{"num_hidden_layers": 11, "num_key_value_heads": 4, "head_dim": 64, "bias": "all", "tie_word_embeddings": false, "init_std_down": 0.0155, "schedule": "wsd", "max_seq_len": 256}
MLP neurons of a small language model. Each row is named by its layer, matrix (up: input weights) and neuron, and shows model dimensions 80-143. Each number is 200 + 40 x the weight over its row's rms, rounded and kept within 0 to 999.
Before each neuron's rows, "fires on" lists the tokens most often at its 100 highest values on Wikipedia text that the model never trained on.

fires on: " T", " t", " An", " C", " bec", " an"
L2.up138,156,173,253,150,209,174,226,181,207,204,189,246,231,154,98,165,219,122,122,182,247,227,276,168,83,151,288,203,176,205,152,151,156,175,220,311,171,137,236,119,217,184,170,211,250,190,120,283,206,181,128,226,259,193,155,230,254,233,196,215,220,231,239,177

fires on: "th", "y", " –", "ity", "ak", "or"
L4.up453,218,98,246,188,183,223,221,163,249,203,176,233,98,216,238,234,240,226,216,225,157,290,219,170,235,188,288,224,304,153,264,216,207,216,196,131,200,254,202,237,157,220,208,168,190,240,215,279,216,256,165,172,244,179,240,172,219,209,214,227,207,231,239,178

fires on: "it", "le", "ion", "up"
L4.up882,145,261,177,215,201,246,186,227,177,212,245,142,244,184,139,190,133,253,199,204,182,226,235,224,279,218,233,130,141,175,206,197,284,150,199,199,194,214,225,166,182,218,186,197,184,230,211,186,218,234,201,222,238,184,122,191,192,224,185,156,237,164,218,171

fires on: "a", "v", "is", "if", "areer"
L6.up523,169,127,189,177,225,184,232,226,212,215,217,246,127,271,118,219,311,182,207,168,202,207,192,205,227,302,252,148,168,245,225,245,215,258,226,250,176,222,243,173,198,185,153,275,256,229,238,206,179,183,238,235,227,192,221,157,146,244,191,190,206,197,200,164

fires on: "or", "y", "il", "ild", "re"
L4.up169,209,158,149,132,195,191,219,258,197,179,127,184,235,261,163,183,206,223,174,175,185,221,174,192,171,245,166,208,179,101,200,245,172,67,90,174,227,201,100,187,187,194,191,192,200,184,147,213,222,247,258,182,184,153,173,253,259,232,164,163,164,166,152,213

fires on: "le", "qu", "r", "e", "st", "it"
L6.up893,146,276,179,156,253,198,224,218,176,150,180,266,223,254,206,177,203,132,212,221,215,239,252,168,249,143,243,196,172,245,161,228,239,231,223,191,147,222,200,192,199,148,157,176,158,221,262,160,201,159,148,195,234,228,251,187,253,237,155,206,210,299,292,204

fires on: " st", "p", "m", "ap", "ip"
L3.up340,237,233,130,175,214,240,215,220,274,209,103,208,81,192,186,161,173,145,144,196,189,175,207,179,191,237,195,188,238,207,222,258,138,170,261,194,260,243,140,211,137,169,180,189,201,172,249,145,284,188,174,188,268,200,169,235,256,210,163,179,227,193,202,160

fires on: ",", "in", "ie", " de"
L4.up188,153,219,174,196,173,219,159,214,204,193,193,245,235,185,139,135,163,230,220,215,137,267,226,206,127,176,187,186,163,243,195,197,177,151,219,184,171,214,129,140,194,257,222,164,178,211,237,174,123,213,228,261,167,226,151,194,163,204,211,143,134,209,218,165

fires on: "ab", "b", "y", "or", "im", "ad"
L6.up985,154,170,151,147,229,155,160,201,155,174,133,177,204,201,191,271,243,185,203,211,164,279,266,121,123,167,204,206,206,134,179,164,133,216,148,179,209,221,185,199,151,211,176,210,160,214,154,241,149,225,182,213,228,202,208,204,252,228,174,154,195,138,236,179

fires on: "ir", " An", "ern", " an", " \""
L3.up985,200,190,161,216,199,210,258,215,167,208,185,192,265,191,167,200,235,127,223,132,149,248,171,202,160,195,224,254,152,133,165,238,168,183,217,218,233,218,167,195,204,212,203,191,135,284,219,181,191,217,152,213,269,204,155,200,192,144,169,151,189,187,263,169

fires on: "em", " spec", "us", "ur", "oc"
L4.up353,239,176,186,153,162,208,241,199,163,183,186,133,114,252,208,198,208,179,163,254,194,216,189,188,248,74,261,180,254,169,228,198,213,177,196,181,262,217,168,193,238,186,261,251,200,167,216,208,142,243,212,155,227,227,195,212,158,169,153,227,209,244,216,238

fires on: " inter", " pre", " re", "b", " rem", " ex"
L6.up933,207,217,241,136,160,236,211,152,215,153,133,224,221,112,215,124,172,162,243,188,210,201,271,225,247,200,149,183,188,253,131,199,155,230,184,178,197,228,165,191,165,150,237,178,218,273,152,229,211,237,219,152,186,178,262,217,195,247,213,235,237,201,233,126

fires on: "d", "us", "o", "or", "ind"
L4.up945,305,227,175,213,228,237,159,86,143,240,204,206,129,237,159,184,221,156,196,228,180,255,108,222,153,170,127,178,185,182,246,198,227,138,196,162,222,141,166,180,170,224,161,198,184,226,160,222,170,281,192,217,173,202,208,232,257,190,178,242,158,198,146,203

fires on: " n", " Eng", " N"
L2.up764,218,188,176,167,202,186,158,281,213,185,184,175,231,146,256,185,170,218,246,181,349,208,195,174,178,178,209,234,235,175,198,191,229,151,266,211,215,231,89,270,211,208,223,240,210,198,192,159,309,218,202,157,109,241,191,177,231,212,218,156,180,120,233,149

fires on: " K", "j", " k", "ild", "ar", "er"
L6.up192,252,219,192,163,147,168,173,247,194,238,251,240,200,269,252,267,199,104,177,176,164,172,201,279,251,223,211,253,169,213,267,238,171,171,175,213,230,209,234,152,118,172,216,203,281,176,150,243,264,156,230,220,170,153,249,187,153,200,244,181,181,237,170,182

fires on: "il", "at", "or", "ed", "ter", "av"
L4.up199,152,202,224,241,219,210,154,218,237,192,208,175,126,150,136,176,193,304,199,143,119,276,156,206,178,266,139,144,205,167,168,281,186,185,134,199,191,155,274,164,212,250,205,143,203,285,279,206,232,194,305,207,184,196,204,136,210,234,193,257,216,242,227,244

fires on: "em", " sc", "it", "amp", "p", "am"
L6.up790,165,192,170,254,215,210,226,149,191,256,173,202,204,183,208,201,151,159,259,224,229,248,181,211,168,210,228,188,230,181,222,168,140,239,183,165,104,229,108,195,203,139,192,221,155,174,178,108,251,191,204,197,173,248,194,202,303,178,169,218,223,243,160,195

fires on: " ne", "ile", " ", " to", " de", " film"
L6.up959,174,206,187,237,222,211,169,200,209,204,193,142,188,224,240,252,163,245,138,208,189,172,139,150,48,270,243,165,184,241,309,222,138,140,246,178,314,225,193,204,241,204,182,168,248,235,169,255,133,207,186,205,221,166,193,140,185,173,224,214,146,253,133,217

fires on: " cl", " from", "e", "r"
L4.up418,182,214,161,211,257,157,156,236,149,232,161,203,191,218,227,161,235,203,200,257,152,255,220,234,189,180,175,266,211,234,205,187,220,243,239,237,145,198,183,152,261,178,201,221,248,179,198,229,181,296,142,247,108,140,235,208,207,174,206,204,112,216,203,153

fires on: "ly", "y", "end", " in", " of", "il"
L6.up686,205,185,152,168,226,249,234,230,319,164,130,235,214,219,229,277,132,249,163,252,164,172,181,164,175,199,174,218,230,226,178,146,162,151,126,203,134,204,228,241,176,217,205,244,175,211,240,237,256,235,172,203,187,278,280,255,167,204,209,189,107,187,175,245

fires on: "9", "it"
L2.up205,178,259,157,202,213,139,309,248,232,242,146,248,157,310,189,167,205,219,188,201,207,164,161,144,149,223,268,171,226,245,234,225,240,230,174,246,152,216,203,173,318,134,207,184,174,176,248,177,194,206,147,186,149,176,234,198,133,242,233,257,180,232,269,178

fires on: "at", "ampions", "oss", "out", "n"
L3.up918,177,243,223,239,209,216,139,192,191,164,220,243,156,197,180,201,214,206,231,219,189,222,210,180,143,205,180,236,229,181,210,224,199,180,204,127,188,155,184,200,127,323,239,231,188,201,192,186,184,186,141,189,185,229,185,149,151,175,263,105,139,256,157,203

fires on: " sh", ",", " May", " June", " September", "l"
L3.up138,218,252,174,276,200,247,247,187,235,246,189,221,155,178,166,180,193,249,179,201,247,258,242,259,161,156,225,195,199,130,273,182,174,207,197,145,223,208,253,237,152,129,190,236,190,181,217,163,165,214,269,198,190,215,189,174,164,198,156,237,213,174,200,159

fires on: " a", " con", " he", " all", " bec"
L3.up109,182,201,244,233,204,233,231,208,256,199,206,206,268,228,175,196,164,183,183,208,268,229,189,235,208,157,165,261,223,207,201,129,192,186,185,228,175,201,178,174,187,201,182,259,203,227,236,186,221,275,173,188,224,241,175,127,186,209,216,211,198,218,216,159

fires on: "at", "et"
L2.up903,125,249,235,237,227,268,177,241,203,222,283,185,207,242,206,202,162,241,170,152,236,206,271,171,211,225,198,199,242,205,215,164,175,182,158,209,108,175,223,269,185,210,264,231,163,228,187,113,203,201,143,162,171,264,162,193,180,228,192,120,193,256,237,227

fires on: " Sc", " ad", " Ad", " con", " War", " fl"
L2.up880,129,184,197,158,212,211,196,150,205,189,209,196,194,217,228,254,277,226,163,156,226,207,192,248,259,142,213,195,239,180,243,97,118,177,203,101,197,185,194,147,158,179,195,246,225,227,198,165,222,160,167,191,192,235,118,188,154,241,241,241,198,186,161,220

fires on: " st", "m", "est", " l"
L4.up77,209,247,217,183,165,181,158,223,235,215,170,263,225,214,150,220,222,167,173,238,168,123,273,181,216,188,203,205,106,168,181,141,196,251,145,222,186,215,226,211,164,200,185,274,167,194,133,260,237,215,136,221,300,149,273,218,242,210,145,270,238,197,191,264

fires on: "),", ",", " in", " was", "ge", " of"
L2.up691,158,251,180,196,212,288,229,215,192,225,224,155,187,224,254,229,135,223,233,192,186,234,159,186,264,132,117,176,254,210,177,180,141,168,151,208,162,271,161,173,237,156,258,200,171,200,277,175,219,178,159,189,182,141,131,167,214,163,265,212,193,252,153,242

fires on: "\n", " E", " S", "E", "\n\n", "re"
L2.up108,170,182,191,188,246,151,218,186,259,179,237,135,245,168,200,240,151,100,196,206,196,178,212,198,266,224,210,229,211,203,178,265,227,178,215,149,272,142,162,166,175,174,195,151,135,221,185,207,186,163,255,194,260,237,251,227,151,190,185,210,248,222,167,244

fires on: "s", "it", "e", "op", "ot", "et"
L3.up753,182,245,228,198,171,261,234,222,176,246,199,200,207,247,228,199,198,238,185,140,196,143,246,250,161,202,222,216,259,179,190,242,199,127,211,179,154,279,188,164,195,211,254,167,192,230,208,179,215,205,66,235,251,238,213,231,183,247,209,215,182,248,129,274

fires on: "un", "it", "ru", "end", " un"
L3.up395,159,279,211,229,193,143,254,188,219,136,173,185,111,262,201,159,223,174,192,208,292,262,154,163,204,134,256,226,257,135,171,220,194,268,182,209,139,205,169,183,277,221,178,184,159,161,107,242,214,228,199,173,198,152,193,172,129,223,159,296,194,151,247,191

fires on: "il", "et", " to", "ip", " /", "p"
L6.up341,167,209,190,210,189,222,218,161,219,217,192,155,172,186,215,247,206,264,216,167,219,225,173,118,218,243,231,185,244,178,128,237,215,205,119,147,167,172,226,224,180,193,207,215,167,225,191,217,131,144,184,199,201,193,116,169,179,158,174,260,230,191,181,206

fires on: "v", "er", "inn"
L6.up806,292,194,161,184,175,216,155,275,280,212,257,229,210,218,235,203,204,193,256,196,236,243,216,238,242,244,135,173,201,190,230,269,185,205,254,182,155,172,185,289,161,219,193,174,247,147,183,210,226,156,170,193,136,192,186,153,180,277,217,222,260,241,223,218

fires on: " L", "ch", " l", " rem", "per"
L3.up407,165,264,193,219,228,243,255,100,194,181,135,198,125,222,146,187,229,193,175,139,223,141,239,228,150,305,221,239,240,220,197,216,260,191,170,208,215,199,222,141,225,230,222,152,202,218,233,211,256,281,125,179,212,223,155,185,151,210,219,178,156,210,163,181

fires on: "A", ":", "rit", "\n\n", "ey"
L4.up409,148,280,203,180,209,207,173,229,267,216,213,208,162,206,254,169,211,186,130,173,124,186,231,215,216,238,170,206,271,298,249,205,242,244,75,134,182,242,218,284,241,178,175,91,176,277,265,282,240,204,131,140,219,179,171,245,140,213,205,171,168,169,155,211

fires on: "f", "r", " &", " of", "g", "v"
L3.up457,229,185,191,108,181,243,233,189,111,182,271,224,192,219,206,196,180,187,179,170,210,208,233,193,238,260,238,184,246,236,298,239,196,242,259,129,171,241,194,233,169,194,129,226,217,207,124,176,222,121,94,191,172,185,143,222,142,242,252,261,231,205,252,146

fires on: "am", "im", "ly", "red", "000"
L3.up440,187,185,181,217,233,254,270,246,202,208,188,249,219,266,198,212,217,158,186,228,172,136,167,196,215,115,214,130,259,244,156,171,230,210,203,219,179,136,186,227,196,170,130,219,181,209,144,153,283,287,197,213,177,124,198,100,129,249,163,176,143,72,212,199

fires on: ",", " of", " in", " C", "hip"
L6.up145,205,236,240,147,239,255,227,148,196,190,113,203,277,221,193,161,199,218,224,154,180,252,185,184,179,151,153,147,213,196,206,185,242,118,168,198,129,289,182,210,229,211,186,274,201,166,244,180,191,264,226,199,198,190,187,198,226,236,243,233,195,213,131,204

fires on: "en", "ar", "ter", "at", "old"
L4.up745,180,196,182,118,210,314,274,201,275,134,143,249,273,224,246,185,221,256,232,125,178,227,191,169,284,223,149,272,219,222,174,189,190,162,221,157,153,158,258,213,204,210,205,165,222,129,214,197,209,277,170,188,209,171,155,133,201,196,233,226,204,174,179,138

fires on: "on", "ent", "all", ":", "in", "an"
L4.up584,188,148,201,292,170,218,246,197,172,179,183,156,199,212,164,188,94,176,178,148,203,300,173,192,246,167,229,225,191,242,195,152,206,221,199,250,186,131,157,164,181,191,140,187,199,147,243,226,188,201,199,135,203,180,207,182,288,202,278,140,120,234,175,217

fires on: "ia", "es", "o", "te", "is", "a"
L6.up923,270,225,218,208,217,226,238,225,234,264,194,237,114,187,184,158,206,201,162,150,180,250,174,149,213,274,200,163,191,257,239,240,236,158,161,249,191,227,208,182,210,120,143,256,189,204,242,251,254,176,124,290,232,225,210,197,191,175,226,186,210,216,201,131

fires on: "t", "od", "at", "ie", "io", "our"
L3.up155,278,192,179,209,204,164,177,207,130,216,272,213,170,207,119,182,255,221,212,209,189,83,244,178,68,222,251,177,206,229,239,219,251,219,188,201,244,184,218,212,189,237,215,176,247,212,223,160,219,217,267,196,186,179,113,224,169,179,202,179,323,215,159,79

fires on: "==", "es", " F", " a", "em", "ad"
L6.up37,166,221,167,221,172,237,215,153,179,250,128,215,219,166,189,192,288,151,246,270,220,191,195,179,229,206,234,262,211,214,179,192,255,237,197,238,221,225,187,218,168,154,235,212,235,228,187,187,201,204,191,236,210,199,259,257,226,219,231,256,156,180,196,165

fires on: "-", ":", "erson", " pl", "on", "ri"
L4.up867,185,144,151,201,178,229,275,207,198,183,181,163,144,204,223,180,134,222,154,155,194,245,244,140,231,124,252,231,233,239,270,201,211,279,217,186,190,186,197,180,172,227,184,211,191,221,284,255,188,211,216,199,128,165,161,100,256,243,184,203,157,184,191,222

fires on: " time", " per", " con", "s", "ed", " inter"
L4.up233,222,200,181,236,283,206,235,149,195,239,208,186,164,261,242,222,205,216,208,167,210,155,222,299,195,199,208,287,146,163,161,188,181,141,198,169,197,226,262,231,201,242,226,267,217,267,209,128,216,221,219,256,189,161,185,161,243,191,214,211,196,170,213,199

fires on: "ess", "av", "p", "ap", "her", "ul"
L4.up25,213,240,154,197,182,239,180,197,195,213,219,150,226,219,169,198,143,149,286,207,191,161,218,217,245,180,200,203,204,151,186,304,128,175,245,111,220,266,225,193,134,115,153,201,200,248,175,170,251,212,168,171,234,156,213,252,260,207,185,197,174,280,139,209

fires on: "inal", "at", " by", " to", "en", " first"
L4.up798,230,182,177,210,226,220,181,221,192,218,204,212,240,100,168,201,164,245,239,183,262,203,178,186,141,185,247,224,245,167,233,238,211,110,251,195,230,212,222,245,196,189,263,182,253,192,200,230,144,191,215,239,170,138,161,192,173,120,232,160,232,217,174,180

fires on: "am", "ath", "el", "ct", "im"
L4.up580,182,162,180,186,228,220,237,266,199,184,220,238,285,129,216,190,135,154,201,279,185,192,190,197,178,168,199,224,209,234,179,196,226,157,182,157,222,216,187,241,206,114,252,224,184,188,264,211,196,283,169,206,145,148,182,197,161,229,235,222,189,110,208,250

fires on: "p", "l", "ed", "enn", "or", "re"
L3.up131,195,118,176,247,200,233,244,234,144,255,183,194,241,156,127,244,200,295,197,167,172,183,192,110,157,241,216,110,233,179,226,282,187,232,157,241,187,204,212,187,189,131,144,180,258,231,192,201,224,238,276,218,234,168,244,186,232,244,129,191,215,199,185,153

fires on: " and", ",", " the", " in", "at", " or"
L6.up151,193,181,195,198,226,182,220,153,285,217,229,234,170,198,192,212,210,164,219,240,200,244,172,165,202,230,115,196,165,159,186,201,152,222,180,253,208,210,205,225,184,178,194,156,199,208,217,251,264,178,210,224,176,235,151,186,165,242,155,159,267,254,193,182

fires on: "ay", "ight", "o", "ory"
L4.up818,202,145,167,203,250,222,211,199,145,251,181,234,132,174,162,187,176,238,154,228,213,170,213,140,201,195,182,172,136,186,216,90,209,208,213,179,161,247,147,204,186,301,162,169,184,215,113,211,188,214,176,218,136,179,207,260,234,174,232,223,155,204,157,176

fires on: " l", " L"
L3.up129,162,230,230,183,115,197,171,241,137,252,134,190,263,276,200,182,192,169,187,223,249,139,167,186,234,216,235,171,189,145,163,170,219,262,179,263,204,230,294,223,148,141,248,205,226,273,150,228,227,214,166,221,162,169,257,160,218,200,134,210,215,227,223,211

fires on: "r", "in", "ing"
L6.up476,176,191,223,182,170,251,225,237,257,219,259,182,221,113,218,191,165,203,186,117,262,206,193,286,139,194,194,190,165,184,209,133,180,239,149,283,252,195,181,248,118,174,203,232,225,252,240,186,272,184,197,190,215,191,217,197,163,197,138,177,228,199,153,232

fires on: "a", "o"
L2.up695,221,220,154,170,199,226,268,217,215,210,166,212,97,159,221,179,163,205,177,148,156,221,155,209,210,239,248,217,185,264,226,145,220,227,242,245,210,267,155,197,218,217,206,212,182,262,220,237,236,216,177,211,166,169,165,182,193,197,179,242,241,209,179,202

fires on: "at", "ar", "ol", "h", "in", "m"
L4.up423,126,218,178,207,204,253,226,144,224,169,167,295,160,171,186,182,210,282,263,184,167,169,205,167,278,217,220,209,225,202,259,132,181,241,210,91,218,196,141,302,149,199,263,177,228,179,196,194,150,222,194,194,192,168,155,204,97,210,219,258,204,198,185,200

fires on: " V", "ent", " l", "v", "V", "qu"
L3.up752,207,221,209,208,192,261,132,232,156,211,185,192,233,241,196,161,183,153,241,152,204,168,167,107,270,226,180,210,145,82,188,191,240,209,202,205,167,143,166,148,200,149,239,220,198,238,176,214,179,153,170,203,223,177,227,186,211,197,195,149,156,214,190,214

fires on: ":", "ay", " –", "ight", "av", "ens"
L2.up166,223,144,166,174,209,303,244,157,168,241,181,118,238,157,179,194,245,202,207,148,142,224,240,226,92,155,235,199,167,233,244,204,237,237,197,215,284,268,189,270,176,282,213,183,165,197,137,247,187,191,155,231,174,211,223,328,177,214,287,218,207,161,189,198

fires on: "p", "f", "ab", "ber", "ig", "c"
L4.up919,238,119,268,248,174,113,173,225,233,94,214,208,245,192,193,233,248,239,135,142,166,119,222,194,127,202,133,151,252,282,204,277,189,189,175,194,149,198,244,151,187,235,231,137,238,237,178,198,232,235,241,241,159,202,197,195,227,184,281,251,230,171,136,223

fires on: "it", "am", "un", "h", "r"
L6.up515,193,217,187,190,175,179,197,169,191,225,208,291,168,194,173,220,199,173,201,235,237,135,151,210,180,180,223,233,189,176,231,172,161,234,166,177,151,112,208,196,135,134,198,190,228,184,228,184,201,100,240,178,242,240,169,204,287,207,150,214,248,223,224,223

fires on: "fter", " of", "um", "et", "U", "os"
L6.up223,138,202,229,167,214,275,162,190,175,185,166,165,258,185,219,223,183,218,165,162,255,169,314,228,214,294,203,205,208,249,253,246,216,153,158,130,161,262,201,226,229,196,248,209,92,300,197,213,191,164,118,155,206,164,209,223,252,244,106,198,181,243,264,236

fires on: "ir", "oy", "ill", "per", "old"
L3.up429,256,189,176,212,275,218,186,223,229,165,190,168,264,139,157,202,179,247,206,196,217,190,232,182,168,196,270,199,209,198,231,158,189,209,194,187,161,269,153,236,184,152,235,232,136,265,191,215,254,216,287,124,252,143,179,191,153,300,210,266,122,186,233,143

fires on: "old", "ec", "end", "el", "ig"
L3.up968,207,256,193,155,245,232,182,173,189,235,179,182,190,184,184,212,256,184,176,240,174,162,181,177,208,147,210,230,263,250,195,199,223,252,150,125,181,130,197,245,153,153,170,209,180,162,226,243,210,142,206,199,214,187,230,119,187,201,133,218,190,243,236,173

fires on: "al", "ur", "o", "us", "ord", "um"
L6.up29,175,187,270,151,186,211,245,156,153,243,245,212,117,206,189,203,202,172,201,170,225,155,208,212,169,105,208,243,238,228,195,257,229,199,246,230,236,225,201,151,137,206,247,136,161,197,200,147,159,243,174,174,188,215,162,171,149,188,156,169,179,247,228,224

fires on: "che", "ag", "p", " comp", "m", "c"
L3.up637,242,131,212,223,145,162,198,176,217,206,161,203,210,194,284,170,196,218,135,178,192,150,281,200,145,261,217,145,214,185,121,225,220,184,196,186,151,201,220,172,271,160,162,181,280,217,193,230,141,226,248,210,177,136,176,151,259,189,217,214,193,193,225,126

fires on: ",", " a", " d", " de", "=", " ch"
L2.up408,177,215,172,166,148,222,143,206,154,166,133,236,159,246,220,208,184,167,210,170,165,254,214,241,186,124,225,221,134,211,169,108,163,162,217,254,132,183,269,173,152,200,138,157,215,171,185,184,184,181,235,262,139,146,168,189,174,225,154,161,115,141,172,112

fires on: "T", " T", " t", "ict", " B", " It"
L2.up977,192,246,235,225,213,225,256,186,184,194,115,161,119,197,142,209,194,146,220,180,204,159,200,154,236,176,191,181,230,212,210,190,196,197,214,318,212,177,165,160,161,179,208,170,232,164,130,259,157,248,121,215,216,159,157,231,214,192,280,225,159,236,227,207

fires on: "at", "il", "y", "el", "er", "ch"
L6.up217,136,196,163,155,243,283,194,230,214,222,196,193,212,194,184,162,174,264,176,172,203,221,280,166,159,299,216,231,191,172,173,123,176,159,125,200,193,116,163,155,168,183,226,178,181,220,196,189,254,246,164,208,185,255,246,198,215,256,187,230,234,153,202,219

fires on: ",", " (", ")"
L2.up503,207,227,143,186,221,292,241,192,184,228,196,172,221,274,133,202,224,212,204,174,198,231,152,205,155,151,178,200,165,224,205,197,210,208,105,157,169,217,225,197,213,86,235,250,190,240,175,129,177,206,224,230,177,215,188,209,142,212,206,157,215,155,237,200

fires on: "2", "3", "\"", "1", "'"
L4.up977,194,221,229,164,244,89,225,231,259,274,231,182,229,168,203,156,187,192,186,242,162,167,255,174,223,234,217,266,169,111,208,273,186,214,215,186,149,244,173,243,184,253,176,210,226,192,181,268,236,257,268,174,186,235,250,192,209,209,253,247,197,154,230,248

fires on: " n", "N", " N"
L2.up314,258,249,239,158,224,223,153,197,191,212,184,222,214,155,193,162,231,211,207,216,220,208,159,155,154,215,160,157,188,185,191,162,160,167,264,253,238,198,145,199,212,192,229,155,220,196,204,178,222,216,204,186,130,292,125,186,203,224,269,196,142,206,166,144

fires on: "01", " to", " form"
L4.up784,144,168,189,255,154,249,169,207,206,193,144,240,187,158,178,265,230,180,209,235,263,159,221,190,208,211,261,255,241,185,129,186,275,208,172,184,97,157,211,199,231,185,227,216,184,212,202,222,193,240,166,212,170,246,180,113,219,236,164,242,217,179,200,213

fires on: " l", " a", " L", " o"
L2.up325,195,234,218,302,198,237,191,201,167,202,72,160,235,202,141,236,202,163,105,259,178,160,242,225,222,235,279,272,216,229,256,188,254,252,177,271,167,150,192,161,216,219,190,188,237,182,294,211,246,213,138,117,152,175,169,160,193,179,295,197,235,257,133,124

fires on: " or", "ame", "ly", " sc", "y", " Or"
L3.up76,190,207,178,142,282,185,140,202,249,182,164,163,233,124,202,250,137,140,129,275,143,200,149,192,188,144,195,196,257,197,215,254,145,218,183,201,130,217,253,187,161,201,172,231,187,304,146,215,191,180,222,170,222,253,188,195,170,236,159,231,162,233,184,272

fires on: "et", "ord", "arl", "ff", "ep"
L4.up814,214,214,160,192,153,254,191,207,194,111,234,236,191,205,179,190,131,186,134,186,115,185,200,251,210,267,209,239,225,219,169,150,229,200,142,172,104,261,239,151,189,188,230,267,260,226,180,211,234,160,173,169,144,201,140,192,170,318,208,205,225,236,181,210

fires on: "iv", "or", "ay", "id", "ed", "an"
L4.up94,176,165,157,222,130,251,197,243,205,257,178,199,170,199,178,288,136,180,250,241,185,216,165,152,209,242,238,153,217,218,229,192,213,227,104,226,235,217,221,262,252,231,208,165,253,227,206,231,148,243,202,142,234,201,195,100,239,259,183,208,211,232,217,230

fires on: "i", "ation", "a", "l", "or", "r"
L6.up799,200,233,177,163,183,188,225,206,188,181,248,202,213,145,252,67,209,252,242,140,215,226,197,203,203,168,135,213,163,199,214,182,214,307,143,188,276,193,152,183,101,206,210,214,186,196,216,186,187,223,203,196,178,226,247,157,219,200,153,234,232,201,200,137

fires on: " ex", ".", "ec", " of", "ian", "mer"
L6.up402,159,246,237,190,237,126,239,167,237,196,233,235,174,175,258,183,239,236,285,219,197,236,254,180,237,201,202,199,189,200,210,251,177,172,107,193,237,158,245,191,113,226,212,206,227,234,217,205,221,201,109,160,192,145,236,140,195,188,169,233,308,164,174,226

fires on: " and", ","
L6.up40,177,264,256,221,140,189,192,179,173,180,210,185,173,279,232,203,183,232,165,220,126,177,213,214,199,177,226,215,225,210,214,179,205,179,206,160,151,233,296,188,145,214,137,178,203,181,285,174,218,234,139,208,177,164,202,182,146,210,182,142,192,167,229,218

fires on: "'", " =", ",", "ing", ").", "ation"
L2.up560,220,183,198,193,170,244,161,141,169,246,207,159,212,207,175,195,246,152,245,186,207,315,159,287,159,108,223,133,234,126,195,215,136,163,112,129,140,153,223,179,209,145,187,268,247,239,273,220,210,175,200,252,193,201,193,234,182,297,306,139,159,176,155,230

fires on: " ad", " con", "old", " all", "d", " and"
L4.up788,112,203,197,230,219,202,185,184,240,211,140,179,210,219,165,246,190,193,107,127,205,193,169,230,287,234,143,151,225,171,213,151,199,208,160,163,192,190,253,163,224,160,114,223,246,228,190,150,234,257,185,183,150,223,176,116,268,247,233,258,269,201,158,142